{
  "num_hidden_layers": 13,
  "hidden_size": 640,
  "num_attention_heads": 10,
  "num_key_value_heads": 10,
  "head_dim": 64,
  "intermediate_size": 1280,
  "vocab_size": 16347,
  "hidden_act": "gelu",
  "norm": "layernorm",
  "norm_place": "pre",
  "norm_eps": 1e-06,
  "positions": "rope",
  "rope_theta": 10000.0,
  "rope_fraction": 0.25,
  "qk_norm": false,
  "attn_scale": 0.125,
  "bias": "all",
  "tie_word_embeddings": false,
  "parallel_block": true,
  "init": "uniform",
  "init_std_qkv": 0.0227,
  "init_std_o": 0.0227,
  "init_std_up": 0.0227,
  "init_std_down": 0.0,
  "optimizer": "muon_variant",
  "learning_rate": 0.0066,
  "lr_mult_up": 0.636,
  "beta1": 0.93,
  "lr_head": 0.00306,
  "max_grad_norm": 1.0,
  "warmup_steps": 200,
  "schedule": "wsd",
  "decay_fraction": 0.253,
  "decay_shape": "linear",
  "final_lr_fraction": 0.0,
  "batch_tokens": [65536, 131072, 196608],
  "max_seq_len": 512,
  "doc_mask": true,
  "z_loss": 0.0001,
  "train_tokens": 1323000000,
  "max_steps": 11319,
  "dataset": "wikipedia_en"
}
MLP neurons of a small language model. Each row is named by its layer, matrix (up: input weights; down: output weights) and neuron, and shows model dimensions 496-623. Each number is 128 + 32 x the weight over its row's rms, rounded and kept within 0 to 255. Numbers have three digits each.
After each neuron's rows, "fires on" lists the tokens most often at its 100 highest values on Wikipedia text that the model never trained on; "fires in" lists the words (lower case) most often at its 100 highest values on Wikipedia text that the model never trained on.

L4.up85:115064131192136104178147104165150143169116119123073160158206156152161061168142113073148115151113106111126127121119138120159133157143165116148100093081188141086152070133117134123109164059098187161095149142138113130116125121120140113162121100102155095156122135126115149126121139110140183118139104110104109130167113122135127110150169198187107154152088139069097090097143149162150092156155
L4.down85:131173130150150163133136151159149100139147092084148143110105139208201127112137049117106107159121094145097140101115101135139151095127143111114159146110163201144088132120091124155088136177120095130134056207216152099158091112170106138059158139128126076080162103143163081194142117116108163123151160081127098143120129098088098164102116159153151088131135107141160120137054138184077156105144
fires on: " is", " was", " a", "w"
fires in: "is", "was", "a", "wiwczarek"

L9.up591:197093157142132107119145108125182124135173063126136103146137155154079133104081181154113137126151125151133150103158112130129154144166105146116111159120062153135138123171102140107169161096148075126121116093100112173146102098138115102136169161107118078069199131150116155130125097124142119145177171134126120116193124157158100167138150130165166188145100150098070117123137160133121122130122
L9.down591:082131142111110160093128162097087111089132083155114138109137157183178142104133187129130134131145177133201072157096065118120128095163178119108114147189096124189105121094091155105136115187043104077105148183145115100126129107115156130128143196152137175077061093174196115082220058112189163148138128120082121177146065083100132094129152124118169110097167151163143137120108166143116152116126
fires on: " with", " for", " without", " of", " given", " Y"
fires in: "with", "for", "without", "of", "given", "some"

L7.up300:145101133153113140102155163117078109133144140089103076136110134131162142122140130086139152103098176151155137135072096122111127125161100143127141107139145145074094080099133085148173148128132147123125108131205148161076083129126143136123132119086082126102117144112100096182100187163082145106182114176075119108152100156143114141117075139087141106090102148125169191105137101164113117100179
L7.down300:131147206111142119118081184087114110177136091144165216155077100091106154116151182103106170067126149160083104146092107099218122149091077155109164173129135169103160154169136119153132128110112167115102167099117101224109130137055134094147146120163138111073094083064107088158085097063133113144119128145132182085139096105059097167128125191096080147068172124215138116142140176084145137135178
fires on: " as", " or", " than", " to", " including"
fires in: "as", "or", "than", "to", "including"

L2.up677:150149181150147170167174100172117128103177128097113133152141069176019145145109145109058077067136132121118086078089095130167091165117115163159144116126140155087119111181121084123125204093106111152055107189116157127181172026168123120090230137169127087199171135119098134138083184168164175121106133126098123136092102151137130104119158157146152108126145132133100122149122217101159140149165
L2.down677:148159141118134161105123151197147163112073153183142102120121057164069096094099172102164121114185101166099114107136159161191086125124159101155188109111163134161136133159138144172131141131107084133127118164166129101109219096160105064080146162127139121179144140111089098094078129184152115135167137124163154136160119189140082084082123121113168104112153114118069100122098164073154165055206
fires on: " New", " new", " current", "New", " present", " modern"
fires in: "new", "present", "current", "modern"

L4.up732:140104140116134094105139174202108114166101168132187136154147084146121104069093123148163172097095169109120122070135180126122131155118073176112097127133133102129143136129139138138113157130136124160054138173089152130126108122141129124136146129157167071235126113122078172129099120211168149125120163131154149095158163132117193115095131144171110134105129090194137082143081069094130136125142
L4.down732:163141155119201130125138097119115137133159119143147062113151094088139166132104075121102093166135104149127146154104095156072111133151106135088193150125119142184093116148080038144086150069128140127101103149119132130130152145106138153113128099179095151214163139157166129138093153135173140176101111163047134145079062178155135128092162103160111149229111108117175157100132122167177167137124
fires on: " to", "t", "9", "ull"
fires in: "to", "t", "mcculloch"

L8.up549:124159131084139135136158057130166128106148066148142083141176157134133112181041131073133107078090125124127152145106185175185131166101095051100107161127160147129109128088152128159081066149143105130142114098106121151145137152070094173124134099129084135136101125107125125109115090083145030124094137119139122148132158199147138085140149179135180135121110051092068212186108147114164088104110
L8.down549:055170127163137143120124141115101105150087170168159132080102164155110130117186138144135122081085154101093143160097129105145141156133121119118144163192067128165135096143148150104145145167101129102151130078117140082091113093175110089130128140127118107170127159173111085109112099066118106127091086111121153096166117150105080152076161141133100112137151143118105128139102160105159151121140
fires on: " a", " the", " A"
fires in: "a", "the"

L8.up334:182191140157091099135089038161067121156096166120141124105182118092134132124094114099146191080145102045078155095120104127092123152169102212087095085136138135141123168101069087097056114180089148139222150110118107123071127205133102057186162157157139120121127095140096160072146121129132130144139152175148089064086105115088126136101115137069129121188162137154163168176129081102087081143112
L8.down334:146145160127136150094155123201054158195049134143151157090139110118150126082217140101144098153094145115130171122063083140134125143138129121143115101190167174172134137119138109156175136144086165095088160159133128102186121143112101084172157097105051099154122102186163163145122161130130093127120164166123191120048114147111126122226156136060143101136124147181162098090165098096104135134139
fires on: " on", " by", " off", " in"
fires in: "on", "by"

L2.up914:152134114160164150111104122086107221133115080084131173084160211139151176076120089158105078153172116092125110123127159114138143151098169159103114105112156050155157154114122107092119065101081150104136115123102110098142142103136150138102081137172150171129113128119071172130087120143129162144179071133063128067112098119093116129206091099095128150138167104128089105140165140122141125082091
L2.down914:173116090140097072126174108096120134155097102096153120043151169128137189100149163133149129154130142080099139202136172137121195137197154114199199147148116106180109111139140098107129091120117114095109133172125111112126144090137099134181111165158114197085133105163150116169096104167133169138195126157084140086112058129140083169170150081131086115149114119146110157119157115109164202133081
fires on: " came", " did", " could", " to", " went", "ed"
fires in: "came", "did", "could", "to", "went", "took"

L2.up840:140113112130128127085103121116100136158121160109162069136154102113119210169165106126171090154194116116146136129075117112060113126119116136154142138098151163091155132156173094180107080135102093149134148082125091114093166133116092085163066177102153122115145156122190154161146072156168090110131144115131111083125115109163131124143113156154131133155041147128171118136094146119112100189134
L2.down840:154149107139104092139142133141082111177162154087189141094047118129092142081099109090117127090167119152126132102156157092140118120111124137164123119056110116124123175132129088158069089088187070112132136079173143010133179149183117152111181160104143140129117146097091143111106103132138144119104202105176116063146164062139135137157098081108073058108116112097019152138142122177101123117127
fires on: " there", " There", "There", "omet", " saw"
fires in: "there", "sometime", "saw"

L9.up347:157113181132122125197193186152118100145106145159097145120174135123125096025119161132075165095098201119138146145114133140132106151182165122159132127150087118121095134137142109131073129154114124121107120144153125165174082147123167126127162189139113116208193097159101146129122113165160115166106155065153161138148092111196175117153148159158106116125146141172076158151097244023087103154174
L9.down347:081112108104203133109145102101178192136040155106168150122156162081151155157185167140055043067146133129121155084140174132143115064123128133052153148158152102131119077130131137158134132227116165123180133120101089112169140156105021105196146150171131147086114173144187118100073103160097101123080069071139149126172109104152159149202111134179091129105141195093066103145060090095148111037144
fires on: " a"
fires in: "a"

L6.up468:169122143103137131126186137149108180109150159171138117121107184169145107109130113130184100127139137182173101086143132075157071102102048122113117121150130151095084138089117133101169210160185080124114128061117155132111089124080159173173135110143069094069142169208130095085099135131130117111155135080061155152145187156169122105121096135183145147168136141069091042172135145120186155181152
L6.down468:141107125148115097130156118139124160161179152155168156114129094101159146140092104193074089134125099117102109136152136173093075105215184072112142119126154171108112137146153137122084103074062117138149133171117129194148101143122129057168067124143155130195138123103119135158048081133154143132195166123093135127117153103104121151175114127136098108144108090156154161120165137159137120129134
fires on: " which", " with", "us", "As", " that", " as"
fires in: "which", "as", "with", "that", "known"

L9.up607:160129099105136154118118155107149156126158100147108145182146138150115140090108118034118072125107137101107112126132142160127120158119168127067082127123128120073077074121098104162146077105126068081110054115157107147056125106133128143146162177172131124120225115130109147078156121133074161118125140123106111120110089181139109110147077126136100118134192176126084169139159047099107205160130
L9.down607:171138151184148127094202123107087079119121206152123138066119104186129118144104105133126126120144132191145158116150139158162094193142116076138148100178149082123106179085138163145138142109168096137136142135146128116167170158114069141167115071119155157112091142106144122143134071175137147183124107120121111076131100062170084124134197207089109147135130072203164089097110173138142109116103
fires on: " of", " in", " the"
fires in: "of", "in", "the"

L6.up478:139104173149120148154167169179086125144127134103112117137172202194173156130153152134125123138117160143144092099065116172113123179181130146117134109105125125144141140154089153160075140109104110145163062110108093126142139129085116160032121108124122106141140114108136126129088116113123136061095156108130093159126200149083141101154193110120050035138137120123099076081129155122127185185149
L6.down478:142122118148135169149139111122081137104134058140138113196114081106107080128194198072087175052121120161150163149122091091116099125105145165141136126148101191124139156183141170144167160118137165095087108093154073118147158103161170178106099137098149088123131147141087107127176133103101160143123150153131133196131130176142151121113108169133093061110156093150131147094128150124114137133145
fires on: " in", " for", " on", " that", " where", " of"
fires in: "in", "for", "on", "that", "where", "of"

L2.up93:118160112135088145164077152112154152145112118099148114158132140135145086146155102135097094141096159108119126092087071137104136120131112161120171149122158070083129128103103162120120164077092090078127145107058136145091142139120179173057107102178142095110081142104076116131140133147090139099146172112148121144129126105173132096132103154206131146141099220039113103161093130115160105087108
L2.down93:124151103134124144132129186136107112135125133115055062147095105136147139164096133068087171134146130093100109157140104117123163082120136157138112142181132075122115106162086137148110158113049119100112136106104079156106131107138129169120154142171129134128201122125117111141098153151122099116087073060085104154103196122184134122071070105142147130119171132064121124196123095100143109139121
fires on: " album", " EP", " documentary", " band", " novel", " single"
fires in: "album", "ep", "documentary", "band", "novel", "single"

L8.up1121:118146180158114157107168106152147095135076141122086181127098104098130083114124149132121070148160142166181128123129107137209117104177141082099120095140093097130206138111164159105176129143067109122152189097141113119111095107137106152144141188108111087077101125144137114090151131124143101163141195054092155095094129108089144078163164153141120126080112120084194142115114180115130107139137
L8.down1121:121150137133135107104148081109192141101168162113165121169072075202106064077131128101154082153141098146085141121132080095147158131091149091098091165141125146088133226133113134107159135161154124152163196138136106122157135140151108115162159165079165087150109108082105147190101118140090133117089107124126158122067147119119151227103191177123134135123114128099171143191110147099116172179100
fires on: " the", " and"
fires in: "the", "and"

L4.up752:112137103172110131099106169101114105095131158179078158155134117121137141140163122095118107147109151156111155143113118121121146136147119137144119140144108141131093128104122146172152090100072155089145166168147187125087122078122134138191121101122177133127167120136167105103145125129152144116134122110145167146155168070126094174087104153146142158105152104121080058063107117081120138133130
L4.down752:112134122175074148109145168108139183118138175120192128112119130140093123176117207143133125134172172150158099171114148133165135154168122118168118142131090123159141084118134185145122190112106080151095108124110117067075102152093098143132117163131128091034186148146167107060154101089137117119118123166157103135208198204159079115094105171166121093152160129036039077146116111144110122158110
fires on: " with", " of", " to", " show", " featured"
fires in: "with", "of", "to", "show", "featured"

L7.up652:153071138162075144126106132156089158102111120155071182117050185122152113249104075146151181114205111171148090172060043182146091120165136161155074190133122109169139086103150146153133116130130109057147078152054085108127173146152081076111095135122134156072082102111097135109182137162145138145123135149161098125091163146124137103105125123128150082157072125140099132125152162128142110118154
L7.down652:074155176140163114159153132142216146127144144093163106128131086151114152074175142135129156113080098162151175126083143119171187092186117129118136145206190118123146140079049101150104109120124133198205119100144127123123140079149068128126162134101111106103126101104136114153134104063091085120142117139098117188147116067127091149143132045139137107110167170087140095122098114075130147172096
fires on: " the", " his", "s", " its", " their"
fires in: "the", "his", "its", "s", "their"

L9.up572:103189082070121099157138030121115109084109185126138095083142103133145115087203120120130123202172125085135183114107158131077128114178137176109129099195100150147118095180143130081117118142114115135070120175123112165155157087167162076079118108140045068118170110129137161170120112125099096191116121163128160152108113203183096165121125134046146145137126124138098115123060149119187176182170
L9.down572:146186155067169109091093084156080102107148094109075144118125134095107078114186142125170135120126152105162102128108113075101126200121119114094159201152159145134110043219159123104106109110144127117153159092144087141138115128122105129128082165207120102132100140137165171101081122095106078219201198101121126090070144092116173132209127157099108112101132123139114184146141092128131069156062
fires on: " on", " was", " On", "On"
fires in: "on", "was"

L8.up1142:117108142195147153147186061160116082106126125108106143114127162125121139112115145135120099113116050165161085169112157148173169121135104153165202168091146195111143114120128130087116088151166154132030124127108153156082144113069143141147131107137108139122114103183146105156182106146108148106139167162101140097122108122109139168149156164176119172211180137127109156149110199037132161127118
L8.down1142:199213074131090089114125135137113097101118118159132109130082168063177138135144124069124125087143106133071101107123069141087118108161121109150109146150150111111143147150160113103106177112088113146166096081130095116143123105170105130133144150123165193113130141165112098089089073097138099193103194071146150123126104149082139114120123131123089127172079158120126120084128074125140115139148
fires on: " but", " which", " however", " as", " it", " and"
fires in: "but", "which", "it", "however", "as"

L7.up1147:093120123103135107140110066090130123178141124199118140104149130115114128169172134118087155126143165125094097164079112130131105119071079157101150132165115127070154134120161155147127151107134122136171092084153144142107122157107220127105134121147143163149163082102127118124101107085172152128147178115090162091123088084105154086146123118164110151113135091128088111194148097057110094044181
L7.down1147:092107178145101115123105147118063131170120132124129112156115164103182072167073092000107100118093157107133184149099114132101148107135081124113126098095115171120113063136129092150154114162113190137115105077099109134102118086140139116091111159114093103132102217164140195090046146105102130125092144126158127180117165160148137155107130155117156116135126145139177181144129144194122162161114
fires on: " of", " for", " in", " American"
fires in: "of", "for", "in", "american"

L2.up363:153133078100143073114093141104175173094129075140190124131119101135131231095129135169092152150152127129167135097129080132123101050135123142110153103138174155067096118130141116182117093135116138080135071143176121083091151067138124124147142181131169182100096081122140127042130130150083162099144154099153124222161142113136158160128115157133108096134107121116092120134201116068107164141075
L2.down363:153131132109152096105110132127117137071143145120126124144097105077164255161079189134154137164121056181159070112165073155131128086146105103087127141144193120069131137151145083157098129153104129094092093142160106078111174060126103159108176150112169124075071097169117125105098109130081161145134155072129094166122109109149128145149137165202130100183096106156089135120189118105101137151088
fires on: " there", " They", " There", "There", " which", " That"
fires in: "there", "they", "which", "that", "what", "this"

L9.up1176:133157127112135119098145138115136152075074105099115171074175088121063052124110132100129187126155108117105163109127155103136141178142142039091171097148134075102122133110158109168111110084102160095125134098148127112184173141116134147114129173088097170159103131142107154186136118145125106105150186162087111100130141177238140109109166111123126151157129191105070149129129145138071111141111
L9.down1176:145172115111140104074109137195144110196110118118201105148080203087142166124107158134084036119081136125089097144157099075143156103145175142100100088120108150123125164104106110100160127153156115107125164075148097110133173088135132119089065119128107113117199123119120115149109153149135136151137107135136098093155131089081073116143134151124165078110102120138099120172142163137192146083058
fires on: " in", " at"
fires in: "in", "at", "died", "from"

L8.up552:137133154166151098097121104101108087077082145178141131130122088193185138157036207112136085179191144163165146121164105130148166133123120039114125094125150107172158103196081137097116111141124110129152186191127081124108097133134145155082135132152164130090074150169150153137116154127138168152136101147086057084153142057141079094126124138106175111101121153131131171077185155080126109118162
L8.down552:119140138121096167106130151065160064153101149163076115170109095113113151073122154085199150114140117139118011116159104139104182177195154081124129117146135086191178059056124185118098058056136158187170156135146060071164126085145135112092156122170131185142112145178138125109141094170133152199149091101080157086137152109122107130113151146142124130122207108163135159126218122116098156150106
fires on: " the", "1", " very", " their", "s"
fires in: "the", "very", "their", "s", "11th"

L2.up1100:124125171114105149092151078058088140150177159154130124103126151147143112074105158156118154173153157149157188114092130117134141074167113159124072135160146144119123123142084065095103118105098129126132178114132131137174144120141077143079130168160081123134140110105130161118103114125105085104099166129122091096093132148102132110118063157074165113138145097129215139125152113062138130098117
L2.down1100:105148125187087143144118039122118154084165118165160125115130153126158153134123129150111092223188111064126193099133153111120169071124176143131109185198094189161204074149076142122099118157132085123108150106147131119138060099167090092110141202212118085124173131089153158115122119113102084100177105127150144105140154157150198143162092166128123135135139114106193137181141146144132129107115
fires on: " League", " Cup", " round", " Division", " Part", " División"
fires in: "round", "league", "cup", "división", "division", "serie"

L9.up30:162182158193096151122122113104155135066179119104148147136123101094176127143095118110116123084100113184123095117180057076104232098135110092088144126135089170063128143168078158180108052095109102161058133106179106107166143112111144115134143149072103140170180138160053152128121134073131122148142150166116184146159124097131054193110079183095098130133149128114111111108198095090165126098125
L9.down30:125125124056170115116111101083088169152142087068178097126142097164117188162141178174128129158202127124180119071115128160192160135117134170080128129059092098159148107121149110072133111165118109119153187116101132133136171127111184115140145182153183094120137078161197112165102180134128102110150181161121163104105120155145084072142163129142119117130100148140164156150155105117119174122118
fires on: " and", " This", " l", " but", " They"
fires in: "and", "this", "but", "however", "they"

L7.up1084:146135138109141075107128059099149142150090108163151128103167152096195083117156163087133133100158159102166129170090130123169157154115115066135150096094078171157148126161083157142121124139150118133122139187106164104178152111106075151079077133136111137085148120134127142098164111126130141106146074118081086113073156134104121132138160140120099104126088124109134112129163117103127147132104
L7.down1084:168144157139091110130146112136089135132108108096147149148083155184160130182173114119166104152112157125128104150084117131124164078163175112109178109148142118117148148097180116120137090102108233150157119177107168129148087078137096109133104078156154137178114136076124150175084134079114084095151119116144123100131116127095142141175165137092117134137120106097144117127072073133094112139159
fires on: " was", " is", "ober"
fires in: "was", "is", "gobert"

L6.up157:128065085135126142146172087097116136134148154121151128103150133093165162169104168156168067132129129164030101117169106135105131180165121099153117074153119145190069139170109160051159096169103139180145121163122088131020117183116152120190160126110099129109157184111121131150166151108160093040113119133119162055084114119165141104130153191100082126064112035087165192146122097124117102090173
L6.down157:148146181103151137158092159143125119130172104135121093152087134170214132190172130119150088132185111156106111119110143162131138155123128137151127132069138181146078084127144092139120108138126149112075125120091095107107136148126164124120143105099110095131101084175159112155086085070119085091130146084155119184116104089156079115098168150127097084140157115072070153142106137153170110120165
fires on: " the", " The", "The", "af"
fires in: "the", "deaf"

L4.up165:124128145108124123112160132116141171139096131198118113142123106093165125084127073148143205134078098117134140144118161146151131124150135170145091118164071060171188110162157156202136105119105169125105108101089117131183151151112140180167123136120130130157123093141142127120140092210169139167083140082180115064126126215142073132085113175136141091107181114136106088182088132167156140153207
L4.down165:086146091122145154150143147154125154124066154142128136136161146140159193115164138075142115106137134130139135126159158189105129162098098179101109120172117125209096177071098102101082117072105134169164112156111172114132124118125119137163117140140151121122141146167125119106123134153096163139101155166090135128135080145114174108193120143106104097156138119182105152122153044141150175116145
fires on: " to", "t", " from", "s", " can"
fires in: "to", "t", "from", "s", "can"

L6.up463:080175147162132164165183100081149086087127147123082096104133182148147187123120184129141134141060175081126117176036178185109041091076122069077146134083168178160159041181117122115119101116094074135125096138110129121173149130175121125180120108145085123176122058106094118145094142150147126144149133130154112176154202110076099141108165103126151137094153120115104117106103118078159147118148
L6.down463:156174119099083108140215109175102082070112158132132133148142082121112116164132154168107145121166223104096149164118165087101175156134091118072116117065073155183133138105124133089110115074079162125112126098098120074121123077125091148121159115166090157153130149133135133111117184132057097149222069175071092107154126124126148105142112162081132079138130111158127147143113121064140113104123
fires on: " on", "On", "ag", " of", "um", " On"
fires in: "on", "of", "sakaguchi"

L9.up719:147137116113111075116149111154127113142109108115204074103149154111138138150129195149108164096152064088155133140130133065144118139207080168197148154071126163123067065080111221114126191172095117072110134119146134076083104185118129163055169129137218074066168101151143134191148095106098185152148086105151095101110132217121155154126069110081135130140178114146156139099150147122122215144147
L9.down719:111147084119153131143161172157117104136101091137076100104111129110136173112137107091156118064155076140152104170094127146145122135111161122100134090092131099113158135153152094108200080147123079121184115094112192133142112109123125093169143154128106164127187119108201090139079145141198177085083162173160149113142143106149106115168136109095110112149185134154144134133151164145051129055152
fires on: " in", " from", " their", " on", " a"
fires in: "in", "from", "their", "on", "a"

L7.up687:105168130130154162100123120139150103117126116113111135159108096145143122135139068118122164057102108196105097109121192148151173169184105154196165085143094132136147055140094143146119076174056157175159131182151059164040097134139211148106118116182107141129111135170130154119114127107127142139152143091123116139159061093105114069156163107133112106126176094142159130159126115152105201138092
L7.down687:070099061113184134187194105112105092052083122133135104092085157157072138138097111176093139124109105168135107109153154103058145113163158135088105074098180143130074182127159080145094156131152131149092137110143101172146182155149119138091112158162149121126064097143147152122107192136098087198141119163117089152155113135063100156142085148116098191186063170112125141157147156100130199141133
fires on: " and", " Inc", " then", " not", " M"
fires in: "and", "then", "inc"

L8.up778:105107074174148167158118136151093107135124103146087069165131146098127219139118138127107130107106122158123099127124094093093090125154069176092111164089132135144085093159146106113139096108091126127125115122110132175081150138117140133080168161086084115157104106077150099112103104131080105206154186113125162105124126124128136112117149133115130107130198136175190156134146105098093110128157
L8.down778:117087130116107142131109079132065153198135156172092116140113158146108159114079155123126205126114127149135092092093135150093142152139154086109155134123121178167087131100126143135152154079138162119101110052114076110133135105128133149115076101136089082123120166156165119159117095083104082063152161116105127130115082108111066179108150131048182179140075159119167137136082167174115143106196
fires on: " of", " for", " on", " in", " to"
fires in: "of", "for", "on", "in", "to", "among"

L8.up628:098112124108144132067153138155134144121122140132147100140196112033122182155139132128152159161139073163104145175165161137126112167141117160123142135137087121089199080138133143129121050159106096158150176114130099116098125125139097154121111142145132038107034078120154113136087133125156109142173157065125205066177134046111174097105111111135165076176115085157121140156098163160096159083146
L8.down628:100098107121205103155123116107136122070143074116086148152158123089102084200157144120088118082126122110161150169138187072141137129125077122120128185091115175118119135101105165181148095144079129026116107137140084100124184087179115159154117103113137199122148129106124163129093101149152208091150099140113163106141179123104083151092180140104085126087150121121105068123165102089096116155102
fires on: " the", " in", "1", " to", "6"
fires in: "the", "in", "to"

L6.up1272:144142105173162107128142150114124137143096093167134145141170199118123127118112085080117149066131133134115161132144159119108078089115072148122146113134132162108161129104137145053151102122101123070110177097144158113105150179161140090060134153140129178124100165115137103127093103165109149149134115054185109135105171179158078193117145173136126149168138134140094112140118133144155138153160
L6.down1272:133046175080129100111167149153104135129116102177189116148139201157109089149103113138132084102178064160135122109103149122095133202082136122109158133143073103095039125108134131170097129160125145134186127135113138065146114120167186106100192161069147140125119129112115131146140140141081140132154154151067141081126170140086149119105104165112141109109197138087099130137099107097166147084170
fires on: " of", " de"
fires in: "of", "de"

L4.up936:179175108157117064131186087147202112128138143027091150105140087125197083166118087121137132181124117149118108162162137117147141138099100115123134110103161065158150141160140142128126104106181180124176079126169084101057171133158118079083130124127136098038044178114116110056119112144045131127132112110165090095128086130096104150097165156134138128050101167155137131169123108102051113143177
L4.down936:169135149165109108124092152148144145145213077081128106165108098092158069196090136122169103160086104170131139127168109157140132192113116117112134155103203098121159156174061142126139082071162125144132134085091102138122197148169150182122101090103141154093038174169120142107095085162129112121190120109160078149118069110054125181123137131161139079057116148153125129167172154133153181117101
fires on: " An", " to", " as", " from", " Like", " of"
fires in: "like", "to", "as", "from", "of", "than"

L9.up120:143115116168149147099166136075119125132085135134102122115138108127114136131117131128151161142130170169156129140170108111162149161205124099102150120149141151131150109073139120121122121200122148092172149129145069119105130132133129184139134131129161058149129096151088170102125118120102128218194153135133122112152138120126116160112137153161144089120156099107090119088141161094164165126121
L9.down120:128104204089117110079194101182144110071135122179142121107122158115131108132161123115165121096095097154104125161085119127095121144101086111153099082173098042129151110128140097171113165162153128160082104139102093121116143061111139139145139168142185118136192148109063108163120081065124110094089100109088153128110127162142138117136139159181092137135135093125060120130132089165062134170115
fires on: " with", " a", "s", " as", " has", " of"
fires in: "with", "a", "s", "as", "has", "of"

L6.up793:172121119097073089118129091174124148147086103110162151097126050117097147123152121120125195116150134088083107115126136128116100086130125087057139172144071070192073072115146127138105171089154120140130139094143112108100147151142153141094067099171174139147131105170085154160119124109111125098163085138094143092140183121137169175112110137097118076167134145068139148150160170153071105087129
L6.down793:093151127112170108004063227157146072140136067140129134132096128104125154131110125108134172156080159086139116146075098159100128114152144097128165099182136086142101083107159130132128076113146092131113154090132131152168148120083126170163109121141168113104092116107165106142086126197085106136140123144172123086058074122120092129173164127090115111138116127151124078169149116141102205109092
fires on: " in", " on", " off", " from"
fires in: "in", "on", "off", "from"

L8.up595:147036121138121143133139100077077101126163110122109132125095144154150051165104179131125106112061105190126161114130188160121128184072159106124115132105102122133120161240157180217190087172145113118134137113173106084127136105162077118129130168089197058139113137117141104159093182167110103083084132149105122147121136184113156170129123093139136101126093137096133114154130075111079073150107
L8.down595:146097133127097138097083136146088114110149175158170119137137141081082109144131095093105147129135068108104160105131181191151146184136108131114133165162155110127149159144120116146141077149133118140129131080124128122166115165127169141108110166129135117086181106103101108165131117176116095114120117130132174107166207109128121130095106153132116121127170112105079115132146138177154145161086
fires on: " A", " a", "A", " La", "E"
fires in: "a", "la"

L7.up1250:105192206156160142127148031138143184137169093128115137139110126164152126093098158162075103155120165201149137095158054122133125165157132054155130110114117163116115166096175092076187133124051140119159210136118080101170120144194104104127105139093115083082125107133138146151146127112118149099188133165159067145107134139133107112132106145087106105136129083137138106128119082113121069171172
L7.down1250:171161139092105118093130198093109085139118153102155118117174092136118125126121099092125067156082105178097159124115139116146117095081137156121136106091203125149096113111120138128134140073112146118125085102142100049151166106094131108145194143090134150120161137149131160125106152123116084081085134106142144125153113140122147146151142108166164058139078076132134106151117138064149178100098
fires on: " that", " by", " a", " the", " A"
fires in: "that", "a", "by", "the"

L2.up320:156100119152147107188184120154155094098109123160115137134172112108108146114127112083098112126118192109104159118115188115123072094164116094135125116143174119133096096132140088097105160116178148139097106148095107123098161122078117096142205104145159120104101136094134137201110155165147125142150084105116114129132182105151160120138099139157100098091203135106092125093152155170113129109167
L2.down320:116174103135156147132132087089127052107131178140145126147124091133149124085140127129083159126111100153144180113118097161093041136144163122085099080134095145099182115154111096121159130100136097163186124185074058087122121105124132150120153088104144123145157104121030120176108090056122159155113171111174160111133124149137149152107132148169133101130140125095125127136167157188106177104161
fires on: " New", " of", "New", "ren"
fires in: "new", "of", "trenholm"